{"num_hidden_layers": 10, "hidden_size": 256, "num_attention_heads": 4, "num_key_value_heads": 4, "head_dim": 64, "intermediate_size": 1024, "vocab_size": 2990, "hidden_act": "geglu", "norm": "rmsnorm", "norm_place": "peri", "norm_eps": 1e-06, "positions": "rope", "rope_theta": 10000.0, "rope_fraction": 1.0, "qk_norm": false, "attn_scale": 0.125, "bias": "none", "tie_word_embeddings": true, "parallel_block": true, "extras": ["capped logits"], "init": "trunc", "init_std_qkv": 0.0429, "init_std_o": 0.0096, "init_std_up": 0.0429, "init_std_down": 0.0048, "optimizer": "muon_variant", "learning_rate": 0.00769, "lr_mult_o": 2.0, "lr_mult_down": 3.0, "beta1": 0.93, "lr_head": 0.0116, "max_grad_norm": 1.0, "warmup_steps": 200, "schedule": "wsd", "decay_fraction": 0.768, "decay_shape": "linear", "final_lr_fraction": 0.0, "batch_tokens": [32768, 65536, 98304], "max_seq_len": 128, "doc_mask": true, "train_tokens": 369100000, "max_steps": 6260, "dataset": "wikipedia_en"}
MLP neurons of a small language model. Each row is named by its layer, matrix (gate and up: input weights; down: output weights) and neuron, and shows model dimensions 0-255. Each number is 500 + 40 x the weight over its row's rms, rounded and kept within 0 to 999. Numbers have three digits each. A neuron's up and down rows have the sign that makes its largest values positive.
After each neuron's rows, "fires after" lists the tokens most often just before its 100 highest values on Wikipedia text that the model never trained on; "fires in" lists the words (lower case) most often at its 100 highest values on Wikipedia text that the model never trained on.

L4.gate535:521487584523570496541459397551476504516516464500535443543524489537540487475430527498501429539450444530511524491517599489494517490518502511500510507445502430509550463513469522518509566548555525444553497528537464480511449503478509517529450610513433482466490449546482526497477489536490521509461579479447420533495527579509511544454499511511555444500577502474645552497509519514508517491500487528471467484467449527497441438499470542507541511536490483494506509430527486505544497501548474515478523508548506456466453513542498458540549524480501504484518492503565566422510540492514501486492528541519511448505519470502469491510523471520499420468457548522519445519461428509512521418554560518523572611614478422538528542528491516502485470439515551533578504481414534492385530463472566
L4.up535:491477495487495509533475490461446466519447510548438553465528560553530507476503506486532516554386478491414465526469587512528526440474466544501507474550464513439551545491535482492452504449481401527514499446577460465525582545492476513498491506454511436487535438524426555461554490425571513552508468497572555497428565521455434460537537513499489465527540570507471512479488460496503559512485471417506492575519553538503471463511469461505494537501495487503511499439514451512528534487390488488526476478517498485487439513543499496476541493578485517463455520561479436551455495520488471495523458515452561547548527544540415449488505571502514489551481539543513465569496468534441431505456400484566468516516407491497531507441475526487516497513524418480469607568526492512479505487507463
L4.down535:415504527500497506478567528495489508500498432539472462486509493434536428529525491475489475415568479469483514516488501519516521538403437539522477481527501450517428522451566522515485549544536443538503439467524536474454469493582506363581493466497505525468534490580481491482482520553467472521484520459511494574550482526551455546499507451398548509527477456469462545552491509501511501457502505500471427459467441482474488560470522516507569482527532485466537458590524527449495487479521548517445458483457492493513559465412452609563544489504449512512463463441501499458527493481404502586480540482519572526504467445482509461522477449522551516486476491460462550539522538494524420528540566518504581608565504492484527498500483502526485486522434496566458439484521491488452525538540479
fires after: ".", " on", " |", ":", " a", " the"
fires in: "december", "democratic", "7", "6", "november", "september"

L5.gate605:533430483500607488460534441499443527483421495550481508555544542463472463476453452539428526476519513535495532532491494522512494580478509531524436535537502534489587508489442509479531498533545478444561481516523573501459506546481533458474558501527493552554494504533524460557462535506456482517470479474509526524528476520637544495481480488508504499486504496592528518507497432443533501505557481448508511479507534510566432557616490525576490485483501524493507475534372547484497459455529486426470437491469558455579564519520449514530465484559475571528522591552488532548494560456438563462498529470494528531513512419549533497505455458498547502432498476512510449485511559530511451543447481511521453531519491582575494512514571511482561500493526557459464473560492542503488529496544486
L5.up605:477489456480509468540548502490490511504523614480523504439534525498533498493466457505446525548530460506486558408516474532553550490528450461436478509473443530471567532505462526480509524534556507521459460523547556457496485544483527460531467527482482525511479532435537475511552464498485493446481530544500473547515557497526421502407545507548529468576540519487529513565449600486434511479569576534459450527490504369493510526456512545470547456558479498507550485438557432525516500512474522435501522555527555497506594493504480507502489509559637523492480461587437541488533531475480489497472552547509539412494447567497533503444491478491456447494520474469446519514461496462500512506444561535517502429459426535500509540472539549530462468511466453488485519567457488489426568508529548
L5.down605:514506530476517513487514555494504534513555559501464489581508550502546505487510559491441526458507478454544489511538469535567561551524467501418451573585594515494488539450461505540579517521536535509536455425497471544511543543493520479446483537546528457415535549528556502527529509447526499462414469470508576465409524520455479563507501537511518488441387458499479398477493523532464472520455575480514496514538443435530460568517529462505447494563562564487566503479480539489455446481479530485426489499470533564474474518535455485470495577508445518526584484541520483538484501488518565436479519518430532476482548487540487484516472532493532439475427445487492522497520452531560488513512485482515463508548480469484482473513572485400524547432497475518523520494492479455415503457508419
fires after: ".", ",", " Th", " and"
fires in: "it", "this", "that"

L5.gate517:503454510497470518468517474535422486491495469469507494483502471570479457537444473460425490491476514488515521482563500452594479460479469485583506465480555509527527573487447547518413526435491479471508522546491528546472436546506475515447539543514475522490511495467541567513459502540587545477408466461465517470528503479446423480544475444561518550510445482559487553478469497498457488496519461484451496518562486504482466519533462480513554488492489521528559490404473514521487421521476497442463369509479578530454537465525485502569465510478529457504537492496506475548480554493538501418405498433485536509527540485605514519523549505487473442470430453399541538531471579471523498515526579511466576505502488522500559518463531479476551455472505452496468493407512520446427563558484487
L5.up517:533514476503501442502423483458492553497443555431506527479539491501543523516440499545460497514490561481547449528482481447474489493436549498521495563544462553538445427578484506506500500538514510503494531564508490471582521521461472429521529520525501534598501528494496471519514535421454522575505509491517495487480527561496507458545522567540520508528463507505538500554414515483539519501508496505521460510497485437489458491441473549466520467505519475458502462533575454446501487518460511504501425445494419484474517493583453515439437487546472507445430533565457462535567557552538552507546416533525489513395523487483546458557592499498491514501523493512571396512561455537543417480484536548478495530521472508542442496490476508532496514460500504386589533523522560521437486465528399
L5.down517:532509494471522498476494483542419483445518494467519451527574494491530451463525459467476515490506541552490496466550604532546536455514517476557493480500511520473547555436451534486443499518538432469494536501501560526444523454483488459397489555508468493488515518469528477499527574538594484493427429427443556479495516505452526432500513413528475492487455524549474556454428463519498524532552484417446512483624435482446538537522533478543493502451468467493490472452455488474489421453482450532449463456449601497448486473412521498489430514466460502494486458531467511503515565469528482465447495466456570421519614558495463489504519494503470408448470429477503532516456487531506519561542539535514566527468530526528497523452517411506541503494479464520482510494488485468464532514528504
fires after: ".", ",", " The", " that", "The", " I"
fires in: "it", "that", "school", "album", "its"

L5.gate435:560492517449567491529492555589424476504510518413526530553603524495458576521468439555497503433482529505552489455498507522493433449490479511454498554517491474522571583504500488463470533496538451503490534502526440442396505463538492596465499515495552452555508484528557497524499545487477503576442446504530459540584476491526480506480573512551523405495530453535503530485473509487568466493469530535461452488482498499489523544486572541467467452422479526484562444509590489534438538464470458537522492466501477498525525489498524438500466549550487525509479469526542565508466478473478477549550462477426519459612482463444528559549450460522496510457489530457532513454486481490460461426476486485439428506453524472568502527438565515491532557508555533529495461514527480462567470471544481
L5.up435:594525539500519529591498467509453522479456470521471585526545520502537536483499508482497415465452527539499533501492506563504510392470562475529500627511462529483508564510473459468501475520557446491554460614518535528424471479521452529471451585480526471520506489537474512561511525566519611511429518504466478490548511556442533494532486519516458530491489528508520507538479513535486494540464496495550498518500492523514502529423481491526472496507477578516487442508492488600439548515486454520507462525490506587495414492502504563546554495535500545433504522479551555546526432478484415444477486464384506490496555553443561477460484467511560522470541530425498478398489455557487517437499539467482502493507497447543498531457445511485500484492480472475442502533463483518539508460546427
L5.down435:412475408523471476397496517481515471476499508492556472500441525531436481501499566566505480536532472579454534553507516521470521575456494475550465490476490497494493429518455502534539483511447546519452534517463502566543518490475422543496493514509484496504485482545524407445546484458466475493499538497444496420478460485502441441434579563399554474559499447456525438462527501492493513510536485464528418487538517422494544548549428483507503527552531430487456580503529541442518486478541583452473541532447503496558493552580527456445511508455501541495536462480483446479492547487450546490455498478551448515482526492523453471467456464427468553567485494487500549458493560471552512516519469506476545405522572552485564479467510509466493466528476473469511565509557456464517471488446437
fires after: " ", " T"
fires in: "3", "one", "2", "two", "the"

L2.gate346:556520461503587530532486487514463542496473550461547445499576585532471579529476470480470547465487491493506502513471541457541514588445503518507482477497416461532560454549491489451495507545414562533494568430400514494433544525531512485479463504409565491451517435510446523512496499413448544538498534539578472519504499506445486509533447490534482514534519472466498501477433429440459533485606484445532492457515472464459519480531527515517504557534500467473599492515460501443530524485559529501506485511530445460471499498536493535579473410553514518533450465536507536496549531507459558462455496486498514526413490427560575494466532492497479505485475442471464468494516479482516617589501482458508484462561502507467499463474546533521503560427515449454509501506507488435481557503520450
L2.up346:552471556483451526551614533580442530498484475489518585530503449501521496498543563480530550504485473556560520473444518483514467521536561488487500489535515438506444483479478512472514492465489523521516466514468482463542494562519485493520455531496498495464565476498488484509425485557493444438581470528516513528471488478459510435533467503507467543535548530444543514494501485466487515497572486448535511502530453487437592450549504509541519493526417540491463601530541545397529509535439561415506476506499483435506583423570489558478518541497487417459467467459489444463487502524487408505486500463460471446541559503554481532517553494480480490562504490506504467483527484468484560491421489435556434486474463432477586514473497437502584546419496487458545491568501536506519490571551442
L2.down346:462547481506567503561436503446526506544511579515414432469509595435557531501465495534421484446529416447487462562509521488485557510486473471501489534534514506506531492482556511495527504555511471464482551451509518485529517464464490481467519515488481505474423583490510515531463488420519539584447520504493515466523477522507468548484453423551579501495451512494442468400489500493501555488434486530511513518505526469578490599457458514502554455488503455487515437466435478547531518452467489512544466505470543570545457510493482470607524477540505573572479462579528548462517450456494506460516364464464483535487529498484547524478444476488490468469475516489492518489517509501470501546524496501509582502570590570530494556529524568522495521464580465529502578471509505448462565500488490
fires after: ".", ")."
fires in: "he", "it", "they"

L5.gate485:495421579557541446507502522376500464485448485387479460512554452428505523490529494429553538540535425498474484523461471517482521485467511535506529556576473496461525549530470511504474525471493512545532495484523450473432458448508379455547631591477518479529490491493486585444462479515502497453529532551516472578566503462422534439518471465555444507481475516483507475456514482479574493497463458504422526464477575475515510468454549522494520492450526503476546465531491577491484542463547489522476481558461482514417542443472442505479467533461493500446510531512535482532497462502503503371554472433505495550485522496478517518535514468502490527470559523488486543537438474518531486462504538496472455550511517498517449485490527531541494557458502498456495584500490486603499461516515557
L5.up485:523469478486536605501536502495501543505443440465474520546463527547468524492447540466469533410455472507478494484481492545478438468471504562464454471506555434473472558481533549503408570501579509480445533481525462493552558525450434516530533566556478507556463478506427493493541528464474482496481527556522537464485533482532501511494478506548506488487454546536540497473533501557436525506495485449474445618508437444539517500479514552535516463452503541493533539494561539515432524545514508481403411484510529509474505472468537456540534502538553532483480489527469534489537532508584501510494453551479476417507530501512532459394533519580420586436441480542506526526562471448517494489572502488536560554451496483467555493501445545569503452485557463500454538582485442453504450466485502
L5.down485:472496537454513505489533559483411582517500537489550449482522509490552498455547503475514479488522503450498486516588518520527434477504513472517479495497433535476593456491474376472560509507455418554541445541474507483450480533501461469541458522449464535499480493490484484529501484470488532503539432457555565508535450466477549521524500437542545476455520470547577554503480528549472507461550521525495510480480493521475489464511500555536476452477467541594512504558473494442475521503449472618509551512438522485581514506473502507467464509458516616586520517427507457558479511485506532432504435435482498524451512598503512493483547502464532501472452544561470497521518572513550475548496443509419519482511511481474494509493473505481515489397575556552580470549505555555490475466425438
fires after: " ", " G"
fires in: "4", "3", "5", "2"

L2.gate328:553562478588463444432491584479540474465482489531501534480475469496552534470570529483505584493527486466522468538537446471531533554541518538493476501477518543459501484545440464447461542531528499517518552470526490438435566529528479484490507506518455544545524485588517500468513487500523512469523540480483471466511568573484459462458502498533575535547480472490512416464452523447443444462546512476483455521515474573525455540544554473533567481529518558551503607487500467513585554546479494457495528527411464528504566488556481501441463471512487540608535467515510523445488521479488471508513469470507493478503478473452502517575489490511425533434458516482516409504484513456438529535469569502549504565534541481416498603511521471538547518508468500495446514417504555565600468530528482
L2.up328:562562526479470539522511520549483541488511478569520476422564475468444559520467506469500465506448556540558480439451456537495541425521535508491476513525508472529493529545497469528498505462481555539582538517468477499464542563544535444527545559439452519521513547496518428523542480539463462504375559456496519489503510595557467442596403525504471502483623495466542532491492490497520546490489441511526528451516441447479419483517476478428531417557565593429457496521401529475514539433528536544567496531479525560493478507579477493504513467522505553510520549555493512532528536437486517488447498483558462517494513490577533471440497535564494490530496471525490445507489506521574490522494500517485531442443495463540470521526483478448593535473544500473530496504512503472455494505524498
L2.down328:467460478524522485491454543470486561537529535433492522509433494595513445484556478545509507489554513444463508507541459465496504496462548504490562495510450526509508497509454531457534467484494493560476523446489502503504448485509396550533547472502541492518493490554508539489450478389481514514475516520571495504478447452428590531489598497532491514540451449481475475412520530472515471560573549482407516486508595534500561620520486584531510578463432435570508518484480506471498516532499509442403504489500478537549496484520510511479517531526497469531492491518537490479450518518438500561526487485460546419528582423455516546497473520482514474459469484400513531512547542512516500431486523537504562520570490496527469464511558483546433541531593439529477464503542503583465502510523476
fires after: ".", ".\n\n"
fires in: "the"

L4.gate975:490503487507486516587461453522500499561474510467546479552456544465481567545465491532458477479555491530488440554562455508485606487403471483478536509479428564479504499459553510425476492467497524408443491496395467553427469526550473429481422546442572510492378459458516524511458551471487535539505497522523479524472463503465437373480555482494492482548531515512520528526479532518457490535454443531459546478510498574481435518527483537483554526510528478482466509486500495480471462514455560501476509518480499480503514474522513570526437530469483494501507522524407514517508523503439471413469562500504553478530584494567519470473485501501615512499532499481463518480489536497526495551567475486476598485556515481527455532447507510416491492547466446451531546450498491543475429485544522
L4.up975:513496513531477546456435526512487582484486515463452474523508467440527406464504491486501489563479489592565534457529541481499441582528504503446539465522561492544469429478430449506505504495483481525431465517428547473554539419480419552469440486518522496460458566528517451499549404499442461482434450584492504479487504519554550490509404470512458455509503543527522472468521369467480520504452535459522450506522546470473523547453452496515519529513497481513484467497473546540510534578470479528524452486481443541500503530543529524482463478535528523426511527501514550517478453521521453445446471527420525468530539506496517489586534456518500547527464500513522521479405585475509504501470492528495445569466411492557498494566490536500504468482551495528514577566491470399528518540468463
L4.down975:528520470509558518462483483506393465542493553470478527477538504498455631452480471451512559494553466579506509436498529490557496467450504398549434508469409499543494525509559575462478581429419521486537457547481479545473510502535549448512459499430478553554473536473499449504514558490535502506508500442539531560504507519551456444445476538453464549487450466481509577501498542494523487487458473501483541495530447530476416491551475385531560474498531564494534493541520469508486423479421541562498478497516542471572517437503497546476498512454472454547497486498484403493438560466622493449485475492531529503443565478538498496467469535493509501540565452524455500459543506455470472498476503496508496506473579471536557462494525484509462490443511496474494515514536496580469482474472514
fires after: ",", ".", " that"
fires in: "she", "it"

L5.gate181:440446505488485444570485487573449593477508521484515532473587527544475548517539500447570529496523545522448483518502507529543482482508546526512499511397511477549449579502465554479435534505492545511511595557431497455531536516586475467527504484457457504495539474599489466500505508478473494520495499486469471468470474417533571550524466556459494561482486496475448445372549491468495372460482421509535540491476514535475485493447509438540506495428487495529499444465479490462454517470432510447418494542499526484455436526475458485531518486480528467485488536492577495433582568464572501462450522540500495506494454502489550531524629475508505499540485465583479494542431529537480559491529509479492473489520517489492539519477489433486503523549541469509492507505522573479522506529473557
L5.up181:468503442477505536555495565514507488479516492590527572516503429497500527442481457465437530448475444535530480435492448543459489539526467457571509528516556402586530474458538478503535486564547516461409548501531477515481506500472442507426490529508454450515473455496531481534503449481507611447527499524545511531542525464508461507548485561468567559547480563454529424541546459521460540473500487482529501506414459519513445466525556486565534450495527532494521414526508541529458513478515575501478528434552527441523511462498406476447474510525509458508460529529480482444466515411540549492478516541553550546501458451550479423443464515526574518492504447538499519474540510486590534453457488528501520474472575537420561549550508534482461498547494472577506481506523536478539470504507511
L5.down181:477460457500540471512607459545466521466516517459499491498535439459508468523556560481560534515481623509486503542540566503454508463513479504488528509430522483402474505506510515513462495440463456441549473525468501510588564503474497508489473493509478510427482502562506522556485475475395454472569584508452441502441532537483477469463544445558450476465501465546497525520526517513566485454562464479482507544541506476455541490487449507507496525532405410533550610502501442400584541499459503507528470561477487491485480566449540505556450551516468458513577417496512532587508496525505565491521547449440492455481474522456508566469541457449468490490511552492539496517427475536427543542550531560527521490489473520519461517517448531474483513469483533504510437558499474514509482504465469
fires after: ".", " s", " –"
fires in: "0", "5", "2", "6", "7"

L4.gate30:526495445463512493504444472542434544531510487421556488515505515431502495580449471500485502472556508483481492491492506487496504570421539504496546466564508495512531481489483465506469533472520484502498637514488522421506501542506477541520448504473473479479581488521475520498449576529539537491536474474486474503582465462506521433508437479571522572422503520577524582506528471436520576509502452482523546419540493484591490537510552499586575483458508507474571439539440571445489462497484558498497478532477436452513552504469529520459416400505441517513475496593491514490466506531471565479494450545494496544566542483478529453495440490586529492508484529488453525426513558551547496485514521491534472463436480529470518511559485393537501483517495470444505475503461567469516546474506460
L4.up30:516519477505545468538511537523470526502509533529460488527450521562471548540471394462482614536508549524555474538544476499495505485497498545509512444471465495529533528405568530456468519466524502523520494468467484540437470491440649456501458497498408497441517502463519537522474465503543475502550511545481525560418463556439499448494456463511495580483534529526500468467535529518517464510430491544400491514435468493520492478523498475484448513487526478541556382442541567514547516494454520494563524532535501535463470479517577508506515475476513456597471495535509500415484526483541451480533489554395398515468488532502554504442465530491501478549441494563484496522466431495554508510471480536466483524552414533492464505470561464515542416577526475515489504500485551491496531488511540
L4.down30:459469480478538485454511531485466446568534423453546485516553523469504505518480501527557521463493515462481447450485477517517469464446483479525513539557441518481546523531482522561530485531499451553426539487484525427362507525522420517540540460498555483608517531492485489505477568443446514534467453553457518540470540499482544567449457473513502521495424504483491459514408531525463583453501581524516486403594525487472492462476545558579492494497554511468487565542488415483533529486549542513477459499486528558540540495358439545462530568461488548467509495481485532506477484522475500543495450484533544496547478488467476551509528473519453459523521576508482519453520528527514464507528514526495465473495603507540483513518462478536460472433522475430485481548521489554445552529573473
fires after: ",", ".", ".\n\n", " e", " N", "u"
fires in: "on", "along", "either"

L4.gate216:474518574501555452578530576495506457491507446543525605572424499518520509486520467500525515514487528491470471502480515504499519494471453462494538548591474456435485495476572514469462474496553482547501423512489488492518486457437496449469483487496529545591556421507436494511522523468490522557501502511526416479465488507512513574524512499433440515507507490503458447556468475462519552506499406446480482481486468481522480512494469393448502500495524535489446492451601489534468436507576519529554455540501530577462517515488431495527479529507467480515483503422454525502349482462477561437474502521480547536557559525497415498469568525490507442575466521529540442523452553540452459438528524477529513434530476435448507540522544506500527517490452472421533511493522454512471485547539504
L4.up216:497440508477524517491522538460432563540520419520447558470518516408439572537537457463514510444516413463479553546422528548388514453468485494464474445550499477488515496522538493473484480459506534543484504484443494429549557469558514504499481574501490484526574495507448462541454512508472469554536510454478506517470573510497511574523489556497510529447497526446546471600510489457459466444531503409579472446539524459467420491516498445485495473541478442521516471461552532542446495493448522557526476520497474495466556492496524460478516519589464519489494517545450445534504469495581463487516453510477531501519436506464537549483588440491494454526487523476495512438530536567468438554528500444479454445514458536478529502484504462442529577529501552460506503372507522557483470453525479
L4.down216:488528504457540461612532562495492511474493499539492484524551535484525477515453443536538491491462557439565496533581506460499483462561475514547511469497478500509548526428570542485532539536408524513501498583577518555574423512555536436464515531535511452408487535565521450586469476498559474466452498511536467497542588514494463483496411472499536524526515534510526567531463458539451489484513561424478570443405552547478488476495471477497432453484517501448531502555503480514498496522542494534429488408515532487479471543514505584522509488507515480463494514500509553483511485512435539475477550476552556561506517510514496508480492485551478559514480484505417506557556559513557510537564462456551514531512464483510465474500499512564515412462489525520574560543495479540533520462593558
fires after: " ", " ("
fires in: "0", "5"

L4.gate72:481448408551499490550515488433521504440517485561514454551537453503518505503503447492529486518499512530546522568515560505470521512456478506497503502552457511468554480550446479471493415562497463468512490448495528489515491537509548458494473517438473479483518444469529508486545541523431493471508482436542475532538472443604482467490474493485501491570511521457449539527516489523429487532514477506491494549599573511472497532549474376468421566568540540490518483474484585440492549468478490498461511504558470515499537548517518516598590459523438477459460483463554439458468514519482474492482481500494448398402462518459438486410454579482434553470467440560511522499438489450522483464472550471475488493438505511437432494491523479532460514501509526465580533501583514497493498424490483
L4.up72:496449507503481428572513514519459500564569523489535499470536474455540529436483472508580480472476529564516447546465469510477507490471548503477538486544563438477533537529466577457509527537514537463460505516429579490479492507550491512503552513485483509546472416504503444482460580477500528514526527488489563561463503514551498446511541485451487493524519510537464555489401501486532546470530502549471601607504499557538479416493482488536496581557563584498475564450502515531465553546493463533475551605469519433490496469449485472564537518596422428490522483526532464436574502436506552477475502448504521536545540478457496537476574489497452499468454508498472519539499550520456582518436466506501478505459483579494533522469499505557548465482496554508515508573485537493503520435478435
L4.down72:479547499526501491482478494524527513524470455531531485540505425470399515442534473503488548541476559473494506460417568497481504507573490501468510477505471456487457486467571502514505554475513412498437509470571375471543504574492576519547458525484546525475500416605476555490508471434527497554468489472492471541636483502485508476486515453438465539481517408495500443491462512484608564501524493512497502501529504474528531459508491495520471491469518459540519522494492533485473493426403484574544464447524521514584497427488553492527486469523543482454431502484474424538515563498481478555511449491547472496484470501447534503517478520562481555478532546458519467462558519466514544438532512491493616572465523557485590453507537547522501474453514501497513509445441507435503514521504520
fires after: ".", " .", " |"
fires in: "7", "2", "8", "0", "3", "9"

L4.gate1022:491500458491523439505504540497513437514517449541476529568517452534531502526522431547592466503452530545491464518437548477550472527500509459587506468508607519433491553464460517489424533423529493571498553456456410526471548501536454548503446474549505480506493519513572484511560525494520484510503571470464504527454496474576540487531430484451487471507481466496511566580495522474471573564498486523530454494523561543549495527550479466529496527559523511460427520459431537508529476476513524548561454481475503484419547478502569475517579461491524472518593530488461439459455487480514538526509458535502500490511547502478493423496499528446426548490405470564480412484549573500490476445520555560466487426571503521480540478574523499473533446460474526494562474508510498441511510531528456
L4.up1022:504452454562483551483478445554519507489494556547521477465473489501510473483442396594497488456576501461496550502465521534550555454499480543501491537493514469480498511461504561550568484513553498523476434492557632480511450511529489478493550502452485492462454494462498501464446572494478523491391475459502515486496502562456410483482555487478504472540490517566496518402474495456540460542516525417510499516482502530562512523421476554471486444493442519479509510510525479523468510474502509431492487565485432404512483458448522476544465481492488548474504545437463488505475577506506525527438474474507534451580419453490546476516534458518505483519563501474474514506536520541476536425496521492488563497516464511392505455500533513477490496563544456588500443481418546408444546479581539
L4.down1022:503518574524561443517521496422450439578445447500512511557486503597453491479617487446536522525409534577435465600465521506515431604518534497554515501490534502480456531456566538501496497445447499432502543541495469488482530455468519500441468424541494556565551476513493456495499470494449436527506548501451476492461539501593470477562519507490518440490464472440436540470519517466509437459513476497569477533399543482478441483507499475508538508464492465531470512480401568413485556506526493512455482464503507487561472481490493509518528489534505498467455517474498512456503485512569528556552518509481539553465498519514496529481510507503557462555531490505490500450500511457488546534417494494431483519458576475570495543532491488501495436440487499469544494526501569443583488545442500
fires after: "."
fires in: "0", "8", "7", "6", "9"

L4.gate319:581573439525438453461458495419509572476463547514556537529427498498534503499510510484534446511568526504511496604506483570498554450448510502483459488476457511498507622495506553485569499549511506475497486456468533534487530438481561476516508452524454470504435425472477491472480577500491571495483482462471481527460520477508470496466472415489441494493490518441564493518531484527428488490565502506503418523503530439540453574474510504451527485452563530511442501527485430443501441543419516532453485428490522448519460499522498502516506524475521549508480530517445427497510482480493540487529466489455479534516517511492534576410476526602517449469459514482570473498486447507496557505532417519549625518474517553540503495505510544445494494465490545468547489539487550487464582541575456
L4.up319:439473536481520515455518455478466410501542560480566450504497496514536393480508500505527495499487479505549518479508525469430435463536573416539491577492486535529521423536543539497518443480467489491391529519458473513477482561498477559523525477447529544458477417481456562522510567550480608479450490535521468554476520472546487495523554506494511467471506483568531564460565433486468424504549482516528506417511444501466442513522492530465530494560484450553503471438519484544442521441502554469505504458532544526482463492382498523491475494515433482478540526515468502501458543469515446457444480495536479445429417525504549504532510532528540513564430480503525452485470517415513486516478507544575432560491512571503509484499545536472459504465504455439431496548547521465513527483507576
L4.down319:553512455431426479574550483508496587470495470514451512482450517497456517492461466542490487516494505509489503507482482549480515472428510511523480499475473504581495580446502452522549453530499505487555492460533503485515568434525580423519502413579476458557549512517512459439428490500545465472501514523493503449483460566533529563456467424497436619563525463434533465544509488509402565495533526472572509566462471527528504529513463476498504476484530536499514522501522500491553475578545484536488437486477568504497535512475558561577540523473487499485513500474524524451555450536432463459467476460452525482553529537526542482490521486493504403442523482534516448451472391516475523476565481524556538507573464497516447538513582438438492533522512574476542540512488479511512535536558439
fires after: " was", " as", " is", " be", " k", " became"
fires in: "a", "an", "key"

L2.gate210:524575463438518442425449494590457526452494577442442472577498472475475525545554477546526484499500486540539522484568513497575497505534462543559588450504460482466493491488490527442498509489443525508471504521498489490495515480541517405497496502468498448516482441428554528468531498469551561558580489489508483561537417472520474526553480495580508608471549524507525564395509472543464453476453507444567506519496493485470530498459514524478517521508542464517548552493536574444475481492443469510463495506479458436474536519502517497565490492593476429511474513499499419496421532403494512552493429504473461493471480484499490528489535594549519451528486566483500527548514503500463458478522501498506489536524413493433455510502565506474522491484519497473487427482383534540452502532440511
L2.up210:543512440526515515452469548566468517421458564497458450504519557520518468524581437538486496484500518588468498548466525521520514510521488570476547494563494463442574486513553502415473480493506524502441482506550553436565483557553564487454523500519528467462464449491460470513502570494500538514508560466553561534532401514588529447479399478538510531498469508420455478538537488523424590453555450469511487500479499451493453533449523529441504555505544418560533508505550528454419440484456455490459532461490435496526473471548542522508555491510468524462486499438521507519395459515413495462437427527437584499450493474466501524448513464469512530442486527450515514543529506498497493460509510536506488518464479504459463480509535553468484520471564460539540473473454546454505492459526510
L2.down210:555470520504454454502582534458516573541518381545511537468519475514498475403482547455505557462487505499554500459506503465513466444507536481414424533467499439513432494501455473571509464505472467473465489495528479510480516460431478570497448526475515512609591462553529505539507405456471472453482470474528543417440550473443492531497485454477538501488520473458483448495506510461524409481504496553483523496493522568469580496510511518495506443520416542470488490437435516498552588496533508422487496504545528554500519440533481486493468475528487548496485478483563487479566499516590509459580546495513478524511511569489525510519412510463531574531529459596467496454503488512497531532496443464533452512471542546544460503479499451553446537530498512517525437517445435521477565451523486
fires after: " the", " his", " –", "'s", " Th", " so"
fires in: "first", "own"

L5.gate116:545489483494482496406530559484446477479429539497543496483457495513533528565560474488517529476507567428562547483458566553546524540482417466509454461558500489456474519472560503530412480430529585499529495472510479460485487516464537502477435568512572481490480494507546521484470536456522462507502566554464500468521550500518520471527496486413500454533498605510469486502510451508483497554493518467496452537516523500493415445475526435606523507527470499535499490483502483548479534534455554501466593501487492512545483555531508481495508537497529518453505541495504530479435495472526479444438485528500509496552462491506501474490367457476447491505529501552440416535444500524466460462498501546542489487621440536500538542500515580514496411452499427629507508469477534542510590495478497
L5.up116:435489498488573493596444481452475577555489393480479502529505456455433534495571514452495564493499383521514511459578511476453474505508501494490524464459415481526471500543521543523506536499489496561493484487521498492515510485464524499509519485527433562514488509509473554480545479538484468520529458476536497493512554541505552506496410472444490452474470575499494509401457518562519508510495484519494502556465477478541533413384495474581498505500497554524554451438581537588480532518462551556490450490521532455466444542553513537491520513585501531448455432556527472571499571471428421505485519471515499467511460543490474500483526446504502446520497503439437540435529590523522469474512451490566495522502468516468488502554490496586516495533511480537465483489506548551442446553554468
L5.down116:470420476532478589518517483446524465474505593455521549473457519477523496451487564453491547397510506499496507501459554459470480503519496552469521423377485526562500552494535535485555510474466443539495487499476428503487554439499507506477510567544493518498507478511516482481534501546519478530464547492568518461483438553496478526573493545514560497500468486447493577476451515585545472490504600462559499467497492484480535485464587471484502495561512446432513517549479493483536566517453435449423454485553531541508556570548470439527537546502561453478439479476511483493479455538454475442539498485544551476568582489505526498532519523430545461445481486485469518508515528473600479467496489487566552433500467567460556548545480534483524509537534509560492475461483510500498547565410533
fires after: " on", " |", ":", "On", " –", " -"
fires in: "may", "october", "september", "november", "july", "april"